{"n_head": 12, "head_dim": 64, "vocab_size": 32000, "rope_base": 98500.0, "qk_norm": true, "bias": "none", "init_std_qkv": 0.0261, "beta1": 0.9, "steps": 3778, "dataset": "wikipedia_en"}
MLP neurons of a small language model. Each row is named by its layer, matrix (down: output weights) and neuron, and shows model dimensions 192-287. Each number is 128 + 24 x the weight over its row's rms, rounded and kept within 0 to 255. A neuron's up and down rows have the sign that makes its largest values positive.
After each neuron's rows, "fires before" lists the tokens most often just after its 100 highest values on Wikipedia text that the model never trained on.

L3.down1425 [122 137 139 142 109 194 115 115 135 141 138 172 135 139 113  99 129 112  90  92 152 122 148 137 116 118 121 177 132 119 141 168 130 129 139 144 138 114 122 118 137  98  66 120 116 106 152 133 138 127 165 117 137  83 160  85 116 179 147 144 175 103  81 136 116 148 111 190  79 190 152 132 139 123 121 141 146  95 132 136 109 130 161 129 124 144 160 173 144 145 144 140 108 156 140 166]
fires before: "N", "E", "W", " |", "|---|---|", "\n"

L5.down69 [134 130 136 143 166 165 110 140 159 119 114 121 107 133 107 124 107 109 138 167 137  86 103 130 134  91 160 141  99 135 149 164 159 158 119 135 117  55 136 110 143 132 151  85 122 135 144 132 106 103 118 159  96 166 132 141 146  88 149 182  57 159  99 117 158 105 150  92 145 154 136 144 130 155 136 125 143 129 129 142 170 137 120 103 150 114 149 140 148 118 124 165 160 134 155 145]
fires before: "-", "\n", "|"

L3.down395 [145 111 117 128 144 156 111 133 163 131  86 148  97 140 145 165 126 124 115 112 193 130 160 107 149 129 133 128 123 152 137 159 131  92 130 140 140 118 148 121 116 161 185 133 134 100 103 141 104 119  96 118 105  47 145 171 150 128 105 111 117  95 135 100 135  97 142 119 132 132 132 140 116 131 151  97 132 131 116 123 146 160 134 110 147 127  83 146 112 127 106  81 145 101  88 127]
fires before: " |", "s", ".", " m"

L3.down927 [150  98 110 156 139 152 143  97 140 113 107  76 149 136 133 105 119 128 119 153 135 130 103 110 143 101 130  99 116 138 105 118 111  82  90 180 121 123 102  93 130 116 121 119  81 142 137 139 131 145 116 143 154 134 122 143 138 103 180 139 140 139 157 149 122 129  97  87 142 119 134 151 104 104 103 132 127 121 126 112 138 165 164 125  99 147 101 127 135 155 128 111 141 127 143 132]
fires before: " the", " a", " it"

L5.down1761 [121 124 133 156 153 126 128 157 115 132 137 104 142 165 112 157 105 110 109 156 118 107 124 142 161 119 176 149 151 133 165  96 143 180 166  98 141 178 133 135 117 113 111 131 148 112 139 132 152  91  91 104 149 110 111 123  96 132  99 141 107 158 140 128 124  99 131 131 130 123 130 137 122 178 110 164  94 150 115 137 136 192 134 101 102 107 158 149  88 119  88 132 147  63 117 110]
fires before: " |", ".", "s"

L3.down1626 [125 145 136 173 148 134 121 117 131 132 116  99 140 124 104 107 131 142 139 102 132 119 136 121 150 124 166  79 150 145 134  92  75  79 120  98 124 132  89  68  97 143 101  83 131 155 130 118 161 102 140 159 134 112 104 149  90 147 120 161 142 146 135 159 149 109 110 101 131 144 134 121 144 161 125 106  87 151 112 170 149  86 136  95  95 120 134 133 134 110 167 112  96 111 109 132]
fires before: " |", "th", "+", ";"

L5.down566 [102 135 147 133 109 113 124 133 119 133 154 139 132  95  87 120 157 131 129 118 125  90  89 191 140 105 124  86 121 151 130 112 160  89 126 122 123 116 145  97 134 147 133 122 171 171 122 139 125 106 153 121 121 102 126 123 129 119 101 160 149 114 149 122 101 115 127 135 108 112 107 140  98 132 151 104 131 128 164 152 121 147 170 148 127 118 131 118 146 129 141 158 134 138 132 136]
fires before: " ", " A"

L3.down1040 [113 155  98 129 104 140 117 117 116 110 170 118 113 189 120 162 100 137 130 126 134 109 117 112 145  97 143 118 133  67 141 132 144 133 152 150 131 141 139 132 124  94 105 133 144 120 104 104 128 145 126 144 147 128 125 140 127 127 110 161 112 148 109 149 146  93  89 140 126 148 137 137 122 134 152 138 102  85 133 130 146 131 146 118 111 123 124 149 142 122 141 124 148 107 120 138]
fires before: " |", "\n", " q", " ", " 6", " 0"

L3.down1391 [123  95 128 121 113 131 141 123 140 125 144 141 111 167 138 105 130 157 157 118 127 138 129  93 133 173 138 139 154 145  99  92 138 167  94 119 128 116 117 122 133 150 112 108 127 123 130 111 149 109 142 102 121 100 107 108  80 100 158 109 154 120 127 164 139 119 154 119 140 155  90 108  98 123 125 133 172 148 142 151 118 119 112 108 160 124 143 163 130 136 148 164 127 136  92 138]
fires before: ",", ".", " |", "\n", " State"

L5.down494 [146 111 125 129 147 114 141 143 132 122 163 141 143 134 132 155 128  85 129 141 134 117 150 153 108 187 170 154  97  79 178 118 127 128 162 158 149 136 166 133 137 104 125 118  84 143  70 116 133 136 121 130 119 140 164 157 155 132 125  81  97 145 142 121 113 141 129 112 145 193 115 170 125 154 129 101 121  95 110 124 109  91 106 123 132 156 125 119 130 149 119 114 117 136 134 166]
fires before: "\n", " "

L3.down1319 [120 102 107 120 166 150 121 131 113 141 122 118 108 134 104 143  78 106 144 139 152 131 117 105 127 118 136  86 144 140 127 140 107 204 122 134 130  92  93 106 111  48 101  75 157 169 141 110 148  99 128 106 158 149 135 133 119 113  98 144 108 102 127 151 168 122 155 139 155 166 186 135 179 124 132 118 141  92  84 131 172  73  95  74 109  87 168 107 166 121  92 164 102 131 139 123]
fires before: " |"

L3.down70 [ 71 139 107 133 131 127 110 149 125 116 149 122 134 134 143 118 111 125 100 114 129 143 147 142 103 163 158 173 161  82 147 137  93 162 151 119 146 103 142 174 115 117 133 131 112 132 117 119  90 142  92 134 109 132 111 120 117 121 102 122 138 112  95 171  79  97  90 121 103 120 110 152  92  92 153 136 156  71 136 139 103 131 129 125  86 147 133 141  97 168 148 120 128 129 101 133]
fires before: "|", "---|---|---|---|", "|---|---|", " |", "|---|", "|---|---|---|"

L5.down2000 [112 118 130 135 113 159 108 113 107 126 123 123 116 135 156 143 117 112 112 146 164 101  70 159 130 135 115 107 108 162 112 125 134  90  99 141 118 118 144 134  85 103 150 151 157 124 132 162 126  78 125 130 128 112 115 118 151 155 115 140 115 130 111 143 104  81 135 122 114 139 131 171 108 213 117  91 173 150  94  74 120 172 121 150 120 160 148  89 114 125 111 115  89 108 129 106]
fires before: " ", " Majority", " Total"

L3.down1278 [113 157 116 130 100 107 125 133 133 158 119 169  86 145 133 145 116 132 180 160 108 155 132 153 135 109 146  81 121 134 159 113 148  88 117 161 127 155 145 174 124 116 119 104 123 124 100 113  84 104  68 130 130 112 165  96 128 105 126 141  95 144 148 129 126 162 139 140 159 146 129 162 156 114  97 131 109 139 128  87 172 165 106 150 120 161 123 148 102 140 127 137 148  78 104 156]
fires before: " |", " m", " ft"

L5.down1857 [ 99 118  84  99 116 129 103 144 160 108 158 145 112 122 130 118 126 117 143  94  94 140 144 120 155 112 120 120 126 134 133 173 117 138 129 106 126 144 145 104 111 128  58 112 122 142  57 162 153  78 123 116 106  79  98 116 106 137  91 143 111 127 155 143 102 150 141 125 140 187 133 112 147 167 128 115 103 131 109 143 164 106 107 178 145  95 118 144 161 119 128 129 106  99 103 154]
fires before: " |"

L5.down730 [155 122 140  65 137 146 153 116  92  98  89 122 100 135 110 119 167  89 128 145 114 119 126 121  99 126 128 131 107 126 121 109 162 128 104 119 123 127 136 129 123  96 128 161 162 126 123 146 130 102 136 144  95 134 166  97 151 107  65 118 119 166  93 127 154 152  97 122 126 211 138  99 134  85 160 145 153 137 140 126 133 145 170 150  99 143 133 105 129 119 166 143 126 143 140  86]
fires before: " 0", " ", " 1"

L5.down144 [ 94 122  82 109  83 191 138 101 126 144 161 160 126 112 141 147 130 149 109  88 124 129 156 127 155 154 128 154 131 152 176 144 109 121 137 122 128 137 121 124 133 145 121  93 169 107 168 116 116 146 167 186 150 180 156 182 114  96 142 150 144 197 145 138 128 143 121 122  90 146 172  91  90 153 170 150 167 150 120 148 152 118 135  96 132  90 137 123 121 188 183 121 146 176  89 135]
fires before: " |", " 0", "\n", " and"

L5.down1536 [123 152  82 173 125 142 128 185 133 120 131 124 127 167 159 106 126 101 112 108 122 123 109 100 163 123 149 110 131  99 148  93  96 127 127 133 105 142 118 140  90 134 129  72 106 101  67 112 149  96 127 178 127 136  94 139 127 145  91 125 147 104 142 124 104 129 127 104 101 134 147 117 126 114 103 108  91 108  84 153 105 144 129 144  97 177 102 119 117 132 155 124 151 111 133 139]
fires before: " |", ";"

L3.down1923 [137  90 128 122 162 178 139 132 105 120  99 126 141 146  89 102 162  93 140 134  83 152 117 110  78 107 116 161 132 133 149 162  85 109 121 117 119  69 150  86 127 100 166 108 140 105  97 149 123 126  96 105 127 126 119 126  86 122 124 139 102 124 132 161 132 127  95 131 140  91 131 134 122 111 130 145 148 158 128 122 119 158 129 125 107 143 146  98 155 165  94 141 102 128 150 157]
fires before: "\n", "|", "-", "s", " |"

L5.down91 [115  49 118 114 152 150 177 138 132 113  94 110  89  93 130 140 104 115  86 164 145 155 138 137 132 137 125 144  80 116 182 138 173 116 148 106 150 107 120 138 103 137 110 168 131 153 128 137 147 119 102 134 145  97 188  82 144 108 121 110 126 115 112 147 133 131 114 112 108 135 113 131 119 137 131 149 134 148 145  95 154 109  84 120 156 127 125 167 106 138 175 116 169 138 111  91]
fires before: "-", " ", "\n"

L5.down1796 [145 107 151 130 162 151 134 100  69  90 134 125 137 165 128  79 154 111  94 106 169 133 134  61 153 124 162 129 137 135 170 111 128 135 126 179 141 151 130 130 103 113 126 135 147 131 112 123 102 125 124 159 116 139 161 147 106 105 104 107 102  79 160 124 126 138 103 119 166 151 130 171 122 147  79 148 122 125 127 111 153 156 129 163 151  87 156 126 135 164 136 131 106  98  93 123]
fires before: " |", " of", ".", ":", " ==", " and"

L3.down1816 [152  62  71 125 100 142 176 110 136 130 117 154 118 129 136 149 118 110 119 142 109 150 179 181  92 106 174 121 115 122 151 139 113 141 129 139 175 102 122  84 112 188 124 175 145 133 156 126 133 147 137 158 122 138 124 109 115  99 120 135 117  79 162 128  97 150 121 123 103 109 136 127 187 140 115 130 109  87 163 162 138 132 157 109 121 152 177 124 119 176 115 151 139 170 159 113]
fires before: "\n"

L5.down741 [167 162 165 111 123 107 132 108 149 127 131 121 134 157 150 127 130  71  93  58 117 116 120 122 123 162 118 120 138 113  86 109 129 157 148 129 115 118 151 133 158 178 129 153 115 160 150  90 163 127 130 155  95 107 120 149 133 135 161  79 125 116 101 138 100 125 140 109  99 130 135 153 118 141 139 126  80 118  81 128 112 140 127 129 144 108 125 113 108  98  81 130 139 147 127 117]
fires before: " |", " work"

L3.down1823 [162 129 143 141 167 111 113 113 141  92 125 140 156 144 126 122 140 145 118  97 112 124 142 132 128  92 150 154 112 144 138 134 153 125 140 129 109 135 106  89 134 131 108 136 131 103 123 125 144 128  80 107 129 167 106 127 119 152 117 138 130 150 154 155 104 178  88 172 148 121 158 116 152 152 102 158 100 143 109 145 165 119 138 141 119 139 165 141 130 140 109 107 166 137 104 141]
fires before: " |", " points", ";"

L3.down1086 [157  99 172  72 146 128 142 129 127 131 164 126 120 136 138 162 107 163 166  98 131 188 111 123 141 162 134 152 118 142 128 142 139 126  83 124 157 110 125 159 132 122 116 133 134 131 111 127 131 131  87  86 131 143 123 126 151 119 111 114 166 156 161 125 116 147 113 117 106 157 129 106 136 131 159 137 155  88 120  86 144 164 100 102 138 118 134 121 134 127 170 119  87 141 122  69]
fires before: ".", " in", " |", ","

L5.down316 [127 119 117 104 174 124 123 118 122 120 147  77  91 145 149 148 125 132 146 141 133 123 136 140 131 144 121 129 132 147 149 137 134 142 132 173 154 105 136 152 134 123 127  87  95 133 140 116 125 133 149 152  93 129 128 135 112 130  89 142 103 138 125 116 153 138 112 106  86 128 106 103 137  92  56 116 153 180 112 109 134  85  86 159 108 107 118 152 120 118 160 152 143 108 118 116]
fires before: "\n", ",", " |", " (", " *"

L5.down1325 [116 126 158 120 151 133 125 137 121 138 131 112 135 123  98 174 132 123 122 112 150 133 139  94 139 129 119 124  96 137 114 132 143  89  71 158 137 129 143 144 121 149 150 150 130 113 126 169 107 130  94 145 118  98 114 112  99 167 129 103  90 101 163 107 128 170 129 101 121 138 143 106 134 117 105  84 130 135 112 122 126 165 139  98  99 128 114 152 140 133  92 135 117 171 112 112]
fires before: " |", " m"

L3.down1778 [111 140 122 173 131 127  98 137 124 121 133 122 111 131  96 109 103 124 118 101 114 105 152  90 139  74 160 126 135 140 106 111 147 122 140 156 127  99 132 102 121  98  89 104 121  97 131 117 142 103 125 103 142  89 106  89 146 132 110 127 175 126 116 149  92 114 136 107 101 153  97 152 138  90 128 134 149 176 129 113 138 124 140 151 117 117 137 171 154 122 111  64 128 145 110 159]
fires before: " |", " and", "\n", ","

L3.down1948 [ 82  93 116 145 116 125 137 151 142 130  95 122  76 165 176 147 130 137 132 133 117 192  87 139  92 124 136 113 121 110 128 144 105 131 127 104 137 106 130 127  85 123  98 150 157 113 134 152 120 129 172 106 147 118 125 149 182 107 142 170 134 138 146 182 139 111  90 111 125  82  95 107 156 140 102  72 137 146  99 162 142 127  94 159 138 134 116 125 143 135 189 125  82 114 100  87]
fires before: " |"

L5.down794 [129 126 158 117 144 134 153 100 121 132  97 128 133 139 128 124  88 129 106 144 100 153 112 137 110  96 127 156 116 179 150 127 134 140 162  96 142 117 109 120 146 112 131 147 135 132 116 144  99 108  71 150  97 104 107 101 131 136 133 119  99 122 154 129 133 151  64  87 142 154  92 126 112 113 139 138 126 144 116  97  95 113 131 179 138 169 117  97 144 123 108 125 130 147 136  79]
fires before: " |", " m", " (", "'"

L3.down1177 [112  74  73 143 163 165 107 167 126 110 127 106 137 134 150 108 108 108 101 113 131  87 131 125 113  98 159 126  94 117 144 133 129 151 122 133 170 127 170 113 129 100 129 118 133  90 134 125  97 132 164 107 174 173 118 106 101 143 161 127 120  94 128 107 109  92 138  95 124 137 142 115  83 142 115  99 174 159 116  92 132 170 125 135  97 161 164 131 114 164 125 113 127 130 113 107]
fires before: " ", "\n", " Episode", " Television", "-", " —"

L5.down1166 [ 67 152 115 126 126 136 136 111 164 104 128 147  94 159 125 138 125 152 144 142 125  79 137 124 139 136  87 124 142 123 122 139 114 121 137 119 173 157 146 124 104 119 172 147 163 147 149 124 142 127 120 106 157 164 146 132 156 107 170 159  88 143  93 156 122 105 127  91 150 149  86 143 153 131 155  84 114 154 108 108 159 109 127 106  94 134 167 111 173  93 130 117 103  86 101 142]
fires before: " |", "-", " /"

L5.down485 [102  76 133 123 150 159  76 114 120 140 152 109 134  95  88 144 143  89 137 145 138  97 150 133 122 124  99  92 165 109 138 133  97  79 170 114 115 104 101 107 153 142 177 138 133 159  99 162 172 159  66 122 144 141 102 141 123 120 150 109 161 112 116 118  88 127 107 119 124 120 133 123 116 100  89 117 124  93 118 165 158  73 121 149 134 152 110 132 112 140 176 146 157 128  77 108]
fires before: ":", "-", "s", " of"

L5.down633 [122  78 130  91 125 143 164 131  75 113 140 108  75 102 127 117 158 115 161 155 152 120 132 119 124 114 114 105 148 101 136 117  62 154 110 143 178 102 118 111 149 131 130 115 137 145 131 112 169 139  95 181 147 141  75 131 132 162 166 135 179 130  81 114 113  87 124 108 137 151 124 157 139 138 156 129 130 146 150 133 165 143 102 112 102 128 116 137 163 100 117  95 122 122 134 101]
fires before: "\n", "-", "|"

L5.down577 [148  78 137 165 106 123 130 122 154 157 115  93 141 205 174 139 137 130 125 138  99 111 148 154 129 105 108 156  92 125 118 124 151 115 130 113 134 135 157 116 131 117 169 165 103 121 149 120 106 157 105 132 136 111 163 103 123  81 131 108 117 100 105 144 174 120 115 133 127 137 154 171 123 113 132 123 133 118 117 167 126 110 138 135 119 120 136 119 149 143 112 137 133 130 125  88]
fires before: "\n", " |"

L5.down405 [ 83  95 130 129 166 105 141 136 128  94 163  94  39 128 137 121 118 117 118 143 155 153  81 171 129 115 134 176 135 104  85  93 144  72  93 136 115 130 106 127  75 129 101 121 104 141 128 127  98 126 121 120 128 116  93 115 156 110 101 136 160 146 102 106 126 157 160 138 122 166 126  97 110  62 126 114 173  96 122 119 116  94  92 102  92 114 149 139 155 127 123 136 112 122 134 147]
fires before: " |", " 8", ".", " 10"

L5.down1128 [102 139 123 125 158  98 124 126 112 113 109 132 126 148 101 104  91 104 123 125 118 137 115 101 118 106 127 116 117 109 134 158 115 169 147 124 134 117 106 105 132 119  98 158 153 101 151 138 137 118 128 148 130 108 166 125 115  92  94 121  97 135 122 155 130 112 132 127 137 119 112  81 117 133 106 111  89 100 152 127 123 131 126 149 152 152 144 168 136 149 131 102 128 126 163  97]
fires before: "-", "\n", " -", " ", "•", " MF"

L3.down851 [144 137  95 152 176 152 136 173 127 134 110 141 137 154  79 141 122  90 104 111 114 127 150 114 111 154 144 137 127 130 141 135  96 175 153 106 105 107  97 129  98  96 141 181 123 177 136 142 156 178  93 110 105 147 119 123 121 130 114 161 200 155 165 139 101 151 123 164 166 112 127  97 119 111 107 125 105 147  93  99 109 123 106 113  85 153 125 121 155 153 156 109 127 124 112 157]
fires before: " |", "\n", " "

L5.down1293 [ 95 153 156 150 125  85 122  78 113 105 190 129 136 133 150 133 131 145 133 123  94 117  86 130 104 127 148 113 148 185 119  93 112 124 155  99 110 144  76 132 110 108 134 160 163 116 134 104  92 119 164  75 136 150 127 107 134 113 110 100 132  99 105 154 129 143 117 105 154  97  60 135 139 119 125 158 126 160  96 108 162 152 107 161 125 106 121 133 106 109 124 156 133  95 127 134]
fires before: " ", " 1", " 2", ".", " 3"

L5.down1099 [129 143 106 148 153  97 110 100 185  99 126 110 108 135 143  99 106 119 130 159 154 149 161 155 101  95 157 150 128 120 144 123 130 145 122 122 138  87 144  50 120 186 133 112 149 115 115 119 190 167 114 141  87 146 140 160 105 127 124 111 115 145  83 140  95 114 139 119  98 147 129 127 161 105 143  61 120 107 141 113 131 122 115 127 135 115 140 111 139 155 130 127 141 135 130 114]
fires before: "\n"

L3.down288 [152 114 118 168  97  95 168 132 132 140 170 149 155 169 167 136 144 118  91 177 110 144 164 169 112 125 129 162  96 105 144  91 139 142 122 125 170 123 142 117 134  88 145 124 141 128 110 141 115 105 161 119 117 124 106 100 129 111  95 123 142 143 131 117 162 140 114 132 157 138  92 137 205 127 155 113 105 162 135 112 140 133 134 117 122 174 117 115 147 137 131 149 164 160 137 168]
fires before: "\n", " The", " c", " ", " /"

L3.down805 [ 87 108 137 119 129 124 110 123 142 143 140 158 110 136 150 110 137 145  98 128 104 119 145 155 128 160 114  75 123 164 106 100 144 156 116 149 136 148 111 128 131 121 108 119 112 125 153 114  68 121 125 181 120 109 136 161 121 142 131  71 112 154  84 127 154 112 156 116 143 165  65 112 135 122 117 142  94 127 108 148 128 160 144 103 131 177 132 132 138 124 147 127  97 142 113 170]
fires before: " |", ",", " Strong", "\n", ".", ")"

L5.down142 [127 107  61 106 146 109 117 124 115 121  90 141 113 101 142 145 126 131 126 123  96 126 127 116 148 114 136 123 101 123 175 124  94 129 119 191 125 103 129 136 118 132 127 108 139  93 134 137 141  58 127 175 188 121 134 145 148 126 139  85 141 124  73 113 118 125 134 143  81 144 119 129  72 112 125 131 100 165 110 151 159 119 143 148 102 124 138  99 107 137 103 136 106 122  87 126]
fires before: " |", ";", "–9", "–11", "\n"

L3.down1441 [104  86 103 116 100 123  93 144 128 106 119 134 143 119 120 124  90 122 149 139 108  82 145 126 127 130 179 159 119 134 155  85 144 139 106 115 141 136 154 155 104 126 129 103 153 153 117 147  98 171 143 105  93 123 118 126 109 154  81 129 112 116 141 110 102 149 159  95 139 152  75 121 143 148 134 154 168 108 114 129 138 105 124 127 150 133  82 156 144 168  89 134 118 105 136 124]
fires before: " the", " to", " a"

L5.down984 [155 130 130 119 106 122 139 129 118 121 153 132 112  96  91  99 124 135 136 144 150 141 113 114 109 103 108 139  83 137 134 117  83 136 125 105 120 128 115  95  98 149  93 169 112 147 146 123 122 139 128 144 151  95 115 138 144  97 135 140 140  82 122 137 106 154 137 118 136 137 126 129 149 126 125 158 164 142 129 153 144 100 105 180  86 136 126 117 132 158  82 122 137 108  99 147]
fires before: "|", "\n"

L5.down1220 [ 65  85 105 116 105 153 139 156 108 155 105 135 139 119 153 121 137 169 140 140 117 132 128 141 124 143  60 125 143 158 152 105 110 115 114 144 134 105 135 128 155 106 121 113 140 112 142 194 107 142 144 127 149 158 108 124 107  98 160 123 126 106 126 109 126 145 148 123 154 115 149 145  94 108 121  98 127 104 157 147 152  94 119 140 128 105 116 142 152 156 127 186 120 177 138  95]
fires before: "\n", " They", " |", " of", " It", " The"

L3.down1232 [136  86 108 110 103  82  87 111 131 134 147 105 162 120 102  85 118 141 133 105 113 134 106 148 137 121 154 129 130 143 154 146 134 107 111 113 171  66 109 173  96  94  99 117 122  90 125 146 150 139 139  80 153  94 147  80 111 124 178 117  91 111 125 113 139 130 138 136 135  81 159 119 135 149 147 160 186 122 118 109 108 123 118 148 110 140 124 134 141 139 108 140 116 103  97 145]
fires before: ",", " the", " he"

L3.down1760 [127 126 137 114 126 130 131 157 119 137 142 134 114 166  84 131 133 117  90 116  94 131  68 100 116 113 120 126 101 116 116 122  85  79 113 144 138 106 159 126 136 127 165 122 102 106 121 143 141 139 165 150 109  88 124 129 103 124 118 174 177 126 134 151 107 132 128 117 118 148 136 151 105 110 112  92 124 135 106  79 148 109 112 129 110 143 137 125  67 153 104 137 109 137 143 144]
fires before: "\n", "|", "-"

L5.down143 [112 126 125 161 132 138 140 110 114  95 150 141 108 140 171 151 142 131 165 114 157 120 153  92 161  90 156  90 124 123 180 188 155 154 123 165 129 123 100  97  96 107 137 139 154  98 115  90  77 127 138 162 103  81 130  56 119  72 126 107 149 138 133 141 152 156 107 105 134 137 113 109 130 132  82 154 140 164 161 147 184 100 108 115 132 119 153 139 130  98 137 145 104 152 118 144]
fires before: "-", ",", ".", "\n"

L5.down938 [112 102 127 169 104 169 125 112 154 180 117 170 143 122 114 111 133 159 126 127 132 115 100 136 175 118 118 161  96 174 127 154 122 150  96  98 135 145 136 132 132 134 133 120 100 110 145 124 133 186  89 173 130 120  95 165 119 122 116 179  59 153 125 133 151 131 120 107 112  85 113 140 176 155 133 139 139 117 154 136 132 190 125  96 104 128 158  42 112 122  94 115 114 115 133 105]
fires before: "|", ":", "\n"

L3.down758 [109 127  87 129 134 145 177 164 155 148 151 161 118 124  77 167  98 130 128 107 110 186 120 145 122 146 142 142 123 119 113 125 100 113 167 160 129 119  91 149 112 107 152 158  99 166 115 131 128  97  98 119 112 110 146  87 134 157 120 170  71 150  86 128 122 121 154 134 126 146 116 151 123 111 114 155 132  81  96 131 143  89 121 147 104 110 132 135 157 136 148 195 154 159  92 151]
fires before: " |", "s"

L3.down443 [111 152 115 138 151 104 123 134 115 119 118 101 146 151 140 130 148 165 108  99  87 169  95 149 123 140 131 139 128 116 142 141 150  83 137 139 125 134 128 161  87 196  89 105 117 138 127 143 100 173  90 146 109 106 119 105 121 134 131 138 146 137 127 130 102 139 158 100  97 152 109 127  98 149 160 150 131 117 149 100  94 105 119 120 179 178 124  99 148 157 115 126 142 148 122  96]
fires before: " to", " in", " by", " with", " for", " on"

L3.down603 [147 137 119 199 100 135 127 119 117 124 146 153  97 119 122 120 158 112  92  95 129 112 155 133 163 139 137  75 139 111 118 101 133 119 115 122  92 129 112  56 164 149 138 122 115 170 158 109 159 153 126 103  81 144 108 127 113 140 109 142 128 128 167  97 140 133 139 119 120  84 128 126  94 127 119  77 125 143 124 154 150 144 112 148 150 115 148  76 111  87 107 110  65 105 122 109]
fires before: " |"

L5.down1593 [125 140 137 132 147 105 160  94 138 127 140 129 137 124 118 163 123 163  85  84 130 137 148 141 137 135 137  82 125 154 149 104 161 112 127 117 145 132 157 135 166 137 146 145 120 102 121 144 113 121 135 165  89  72 124 111 110 139  79 159 131 144 139 125 105 148 101 106 129 164 105 120 113  98 154 145 132 106 105 143 138 123 128 118 136 134 162 131 113 114 128 111 104 164 171 100]
fires before: " |", ";", " 1", " ("

L3.down516 [136 114 112 155  97  96 147 158 119 127 131 112 154 169 131 114 149 131 107 133 130 107 149 110 110 130 148 151 133 126 133 140  87  90 123  99 164 102 128 123 144 134 107 150 143 117 144 141 178  98 142 176 137 146 150 113 128 100  87 146 104 133 167  80  86 160 119 123 169 141 118 146 101 145 135 166 109 113 132  99 123 103 124 127 104 101 100 151 116 130 117 123 143 141 136 149]
fires before: "-", "|", "\n", "k", "land"

L3.down592 [107 106  93 103 135 111 109 186  97 101 160  94 162 150 156 137 136 111 115 107 152 126 141 166 137 105 138  95 133 121  95 100 161 156  83 108 122 101 110 139 105 120 136  98 126 130 109 109  91 106 122 106 139 150 139  46 125  72 160 114 144 141 156 156 128  90 121 128 154 102 123 145 101 128  99 120 123 116 105 122 183  88 120 134 146 120 132  98 115 129 150 115 165 139 103 124]
fires before: " |", "\n", ";"

L3.down54 [139 173 138 108 158 128 113 126 103 147 142 143 135 106 156 155 126  89 121 147 140 122 136 149 131 119 126 117 144 125 128 179 123 129 107 136  88 136 126 107 133 147 107 151 159 134 124 102 134 128  85 102  98 176  92 107 122 164 126 109 138 145 128 110 138 104 143 129 150 143 116 152 126 134 141 130 117 144 138 123 159 154 148 155 133 130 119 108 166  66 121 102 152 104 141 152]
fires before: " |", ")", ";", " Da"

L5.down614 [146  87 112 150 149 118 136 149 117 145 117 174  97 121 156 144 129 120 140 154 133 163 165 156  87 128 131 104 115 101 135 178 118 131 111 163 138 132 105 101 130 157 113 121 146 135 161 134 128  88  99 122 132 196 138 142 130 160 109 117 163 112 153 110 157 120 131 111 105 116 130 119 147 132 103 101 142 174 129 139 122 117  82 151 114 126 116 141 102 107 129 159 105 117  99 123]
fires before: " |"

L5.down1788 [128 112 158 145  96 161 166 117 132 136 142 137 119 155 103 114 133 136 103 157 142 135 108 129 107 138  99 140 136 133 126 130 111 140 159 104 163 135 138 113 103 136 112 130 128 148 125 100 168 127 176 152  74 109 102 118 156 113 182 121 143 113 124 158 135  85 121 146 102 139 151 161 112 146  96  69  76 153  89 152 160 108 149  99 117 134 153 104 142 149 101 116 142 147 119 151]
fires before: "\n", "---|---|---|---|", " is", " was"